config.toml
d_mlp = 1280
activation = "gelu"
norm_place = "pre"
qk_norm = false
attn_scale = 0.125
beta1 = 0.9
warmup_steps = 200
final_lr_fraction = 0.0
batch_tokens = 65536
seq_len = 768
train_tokens = 380400000
dataset = "wikipedia_en"
MLP neurons of a small language model. Each row is named by its layer, matrix (up: input weights) and neuron, and shows model dimensions 176-271. Each number is 128 + 24 x the weight over its row's rms, rounded and kept within 0 to 255. Numbers have three digits each.
Before each neuron's rows, "fires on" lists the tokens most often at its 100 highest values on Wikipedia text that the model never trained on; "fires in" lists the words (lower case) most often at its 100 highest values on Wikipedia text that the model never trained on.

fires on: " to", "ll", " can"
fires in: "to", "ll", "can"
L6.up75:135122121145138142114099149130139100102101129096123177121116159101155097133150131172084162116127139128126112099138144128154147102190084083125098170155165176142144108104114184114131100116140124110165169131125108115165134120154125099113116151128105106092157149150114108125128178110186116103

fires on: " have", " had", " has", " having"
fires in: "have", "had", "having", "has"
L2.up569:151102137122118152114077094140105084095122173144153151104125155128161142125167171091140157147097117090128143134095120125168091088121149082137127134154114101123102140142152140141131099143165180105133099169104158105162123138117139102157144119170123166110119139147128122143145155156163173110

fires on: " to", " had", " was", "ed", " known"
fires in: "to", "had", "was", "known", "been", "year"
L4.up1059:121115135129106172128145151113127074159073155132069098092080087088110132149125158131107151122163146161097142118138100070123147114123097111105108139087136140138109149143080149131122157091100110158146135142124160161126097112114114103160098159150142147105143156146148080098117151102120107136

fires on: " is", " was", " had", " made", " received", " in"
fires in: "is", "was", "had", "made", "received", "in"
L10.up847:095055113105159104147204142123106110071077152144092176103137081112131147150193190129127102169116121127113099118125137098128080128133128128151072147094110116191166159128136130124104126141141152095126122129075118136121136116153135124141102094162123118171113120165132092116132108124127147128

fires on: " to", " by", " in", " of", "ali"
fires in: "to", "by", "in", "of", "coalition"
L6.up295:168129060123104125169107092134125130141140146113119153138104125157157115143139141171126165135164119128102119096126140110098159149139120127107119108124135156117118115135147167126177139142121102085153147113089100117146125163168103128152122113144106140101134087132089127113133136093177126074

fires on: " and", " station", " following", " of"
fires in: "and", "station", "following", "of"
L6.up432:156150079129190166089134134115106138125136102127085128127120119161126186143157141088119122103150131129106115131104112089164099124085170140111140167152129047104132121129128092106117126167135182167171137139114140143152141110149101138121089144080063093105100121138107146153126100152158131137

fires on: " of", " for"
fires in: "of", "for"
L3.up628:153092130131088128158128093157182121142059136159129159104139057123129134121114130150129113090145136146150114107113175127144136128113136060119102123116116161179132097141088128117118107132106071115081132150117114120132111159108114105116155141134134109123168098143120170128096145128090152140

fires on: " an", "An", " An"
fires in: "an"
L9.up1024:124155176143118098128131149129118134121135153092139137134102083161146116172144096113118113103124128142093121157164125102111115150165134099140061147133138174132136110123092133101136128124124160147117129081113114131122146159103136141167110151124143128106090134122102163109118146128087102157

fires on: " to", " of", " Following", " After", " for", " after"
fires in: "to", "after", "following", "of", "for"
L3.up1270:145121093142129110141162113097149138110115125127159159094081141134091097083110120100149085090108145133143138180141108118110136174198115148138133142101084145092168109153117111088112101145134102130144114130109099129146155135078142100132142093108142111177164145111142145128138110128106146082

fires on: " to", " would", " it", " never"
fires in: "to", "would", "it", "never"
L9.up1047:130145114123107134109150137121105116151132090132137123166101133173128132118136132174145144114122125181126112104187127148136154104158073099160151121090104151153166082130149140114164112161146130126136144134132100155149121129133125131105110148137086132082165160140160131160170093135149103093

fires on: " an"
fires in: "an"
L9.up438:158146138137144101160154131096119099158143150124147155143144124139138122130111145092128132106128128116120131138160134123129146118168139096124115126112175090142093146191144097146109118164187117106091121124137128138118187138077114106131157119096132196093116152137150153101123112131146083138

fires on: " a", " the", " and", " an", " head", " is"
fires in: "a", "the", "and", "an", "head", "is"
L6.up960:090157164138128119140158160130118108117144104128132135122131142130112146085080121131114115100153126110127066112141124133133132136123112144092109130089121121117145107122126155185099088144154116091134174108112149142136174131145061114097135097120148119130162141126140127134093087139123167114

fires on: " an"
fires in: "an"
L10.up1028:122094151114109096120155131132162156115128151103152144104100126155100136128110142110134173103084152160091102167120149118142130165135127145121130144117137168137090121154109178167102079145106094158067144125079114127177158156143139149164132159121114141141128116095114132116104119118080161135

fires on: " two", " between", " both", "en", "men", " multiple"
fires in: "two", "between", "both", "multiple", "three"
L2.up480:124169115130132077097145167088156160135120155111119136132101145119116104145108133061147104132158128080114151124119134129144099088148154113122161177138115138150090124133132110098139120147123122087127162160117157107105121115167155135122079124131118155129105156084174157128108107121130178118

fires on: " in", " of", " at", " the", " In", " and"
fires in: "in", "of", "at", "the", "and"
L9.up1016:112130114162142119122143149115141165162117145146119162156096144114113116159137129099148147175131118109130092113097125135136139126148127101122049101123109161110099115163145114122128090130077122127128144154095131139132126161091107163118131112097119096111130138137144093055146127153117093113

fires on: " had", " was", " have", " be", " has", " is"
fires in: "had", "was", "have", "has", "be"
L10.up208:101112207103119145117099143158089154124125115113120128097120132097184116125126164146129120125117146063128132133114109141141100127143118094152139137113131083161115100163152092083127160114159119127164127087096115143133143140077148152095111102122123169108120103142128078105167131146138146135

fires on: " at", " as", " in", " a"
fires in: "at", "as", "in", "a"
L9.up252:124133165140130100168121129112154111101139134114163121129116144142106144150149162168108132107123112154136114116134152126146163085123138121113139083124149140117112145157096117141098184137094144142152102137163124090147143119106152118098109177072121132134110104145128099152146115130098185096

fires on: " an"
fires in: "an"
L6.up1243:127111140136111106190114141151129131121176160130121118135112088119136123104131129092115128109086132106117104140174123109128140115117149124062130141085163118152136120114146140164114095149110096124166130114106153168148158130122113144139170116095112157138098138140131146113156123077157074138

fires on: " to", "t", "ll", " not"
fires in: "to", "t", "ll", "not"
L6.up209:117127098151162113136138177141132092151136152124097135146118132080169151102154125134126146140121106160133175107131122131123166102183084100097099133100117123155139082113139146113147078114155145093128159136140091155151110166119131126088130162129069126128163114156092135160132147116115113116

fires on: " No", " for", "No"
fires in: "no", "for", "noddy"
L4.up747:129171122113168169159105112114091121136111167156161134124158166132134081168112136133147127151123150150169153141079108187153079132148174119076117107092140105135109146161126150160151101110150129169113134127142097124099147126108119117100144137089143105113140135150110121126095142135131140132

fires on: " the", " to", " of", " this", " and"
fires in: "the", "to", "of", "this", "and"
L10.up840:122140061136138155139148104084132119146115120166113132112100096113117148115146139121148127143162151106125112110068132109128120122093140122157124142121132186118139109140093118106138114183111147182117148132105119178137114131099148128136135133115114081133140115146178142150129144163126075083

fires on: " can", " would", " will", " must"
fires in: "can", "would", "will", "must"
L3.up588:133125128115125115122151142118136153161116131103136118135136127082160136132127139144091132140157133117154155115120134115133125108142117126109095142122165155149185119153107190107102139120135132080106115125162123125175143130136092098106142097163128128122141138158138132122126142070169105158

fires on: " in", " Germany", " German", " at", " Australian"
fires in: "in", "germany", "german", "at", "australian"
L3.up915:127130163115117119138180149153134168116149164123118099168124159132132157131163132122106099118140122161159137109107156147133128100162118102097162153087166160075129145162138186085120149113111149107123116152122151151110105139105132082116140141066103154160125156141170129132116128125100119139

fires on: " was", " is", " It", " being", " were"
fires in: "was", "is", "it", "being", "were", "originally"
L6.up113:120131149125142137128160186136130114136177141136147158137159103097138124161149134141121139130146168126126127119127124108135131107146130106149076159092126094172103117104149131150134090121191114147133118125140113135144128144125141115137147084132129119134140129134126110164137113171085163134

fires on: " of", " located", " by", " and", " just", " only"
fires in: "of", "located", "by", "and", "just", "only"
L6.up677:081104123134096153103140091115127106077093145106098099104165111133135135155121112130153146113144104142084109076087118086109110168112129131125138124151155117110139162086096119126147127172126155149150183091106099132143102120177126079143144101135131109142182117101120130183106140178154084122

fires on: " of", " for", "ing", "ates", "s"
fires in: "of", "for", "indicates"
L3.up1025:133117110148101120133103131071128108170079121159161143129121099096112069125143144151143074145130126162162170134110137143088129124167131089134171079124122147093134126141130113136133123106138132157129109113106149123118126151116133100111168126085087135148141119091116162154105132121132167115

fires on: " United", " Game", " project", " field"
fires in: "united", "game", "field"
L2.up533:104145142118135111118103122107137104081103143099159150119207173124151081143157123078100161105120146115109107174131121134104148105130157149111123113128164138129097177097142113151107129125135135140151109116197132089126100105147100171142143137094118136138132116113134075122121125125137143172

fires on: " an"
fires in: "an"
L10.up923:129145132150137094165139139123153139155133143108139113111119134142134143126105103133052141111099144108112114136171140135089142146136150104095139131136166111134126144120125120156092128137145142122134180129148110164131133133131120134104124123159142186115138145143146140094141087144107114176

fires on: " was", " a", "year"
fires in: "was", "a", "year"
L10.up653:120157113119129139145103129134115138102132143088112136115098137117088150139121167112124127142084121113137152185140114164127129100094125091117135139114126107155124147132122111189128126126090103122131107140116126121129134090126114107142114182156131170141116160076152093122132139159096102160

fires on: " part", " the", " one"
fires in: "part", "the", "one"
L9.up526:102125116140113151100135154117086123155097138110175149184102122149096109175134118113128166142152098107089142089111123134123106106145136103130132133122161155173117143110142100154125128147133128103112093124115126086129157157096121103122105131067108121154113102141159096144130152161182114137

fires on: " of", " and"
fires in: "of", "and"
L3.up486:106062122121090101141117113107167127153092142144125104143127131133141092138128123153172118133119151117135138150124129129140158138170113114113130122080108164137127081125114147142136106126128095141165124128140109141146120133092098128113151151155121111142171099098122121110106154157104135132

fires on: " at", " Th", " to"
fires in: "at", "to", "things"
L6.up581:121120092124115164132109129128138110160098142111124130118136127103163097118115130124129085119159180141112088107110152133115174129169125145122132114115140142144138115121135105164160065106120143105093139156138118087187116120149174143122120122118162107107141143134117096112103112122126143115

fires on: " of", " has", "etic", " had", "ost", " well"
fires in: "of", "has", "magnetic", "had", "well"
L3.up1230:142118127192094107107100100106123144132149143135134116102114158132154146121129178138134126131127150117120132095116091099176142113105116115121126139137100126144122150099075162168101141166115197111140109177126132117108126139125107142148124130140108130129120109180143129122101127134107132153

fires on: " have", " has", " had", " was"
fires in: "have", "has", "had", "was", "also", "been"
L10.up417:093091162129154102117155120139120089113137194089131137090138106109095122117135183097128123131152147120145127141144153191107101133136131093105089105099121098115118138093118093142166137140118124104145116145130082081096097137128137089132118076120159157135143141123107100139149148137150115095

fires on: " an"
fires in: "an"
L10.up298:170143170155138170142129167109117123145150109074126128118105129132130143092122136119057128140102157126117109141150103134093156114116148081130119117117161142137083146142153141121117115126165161102099114125102136132104123132140147121127148099124136134116122138108164164116106148157129122139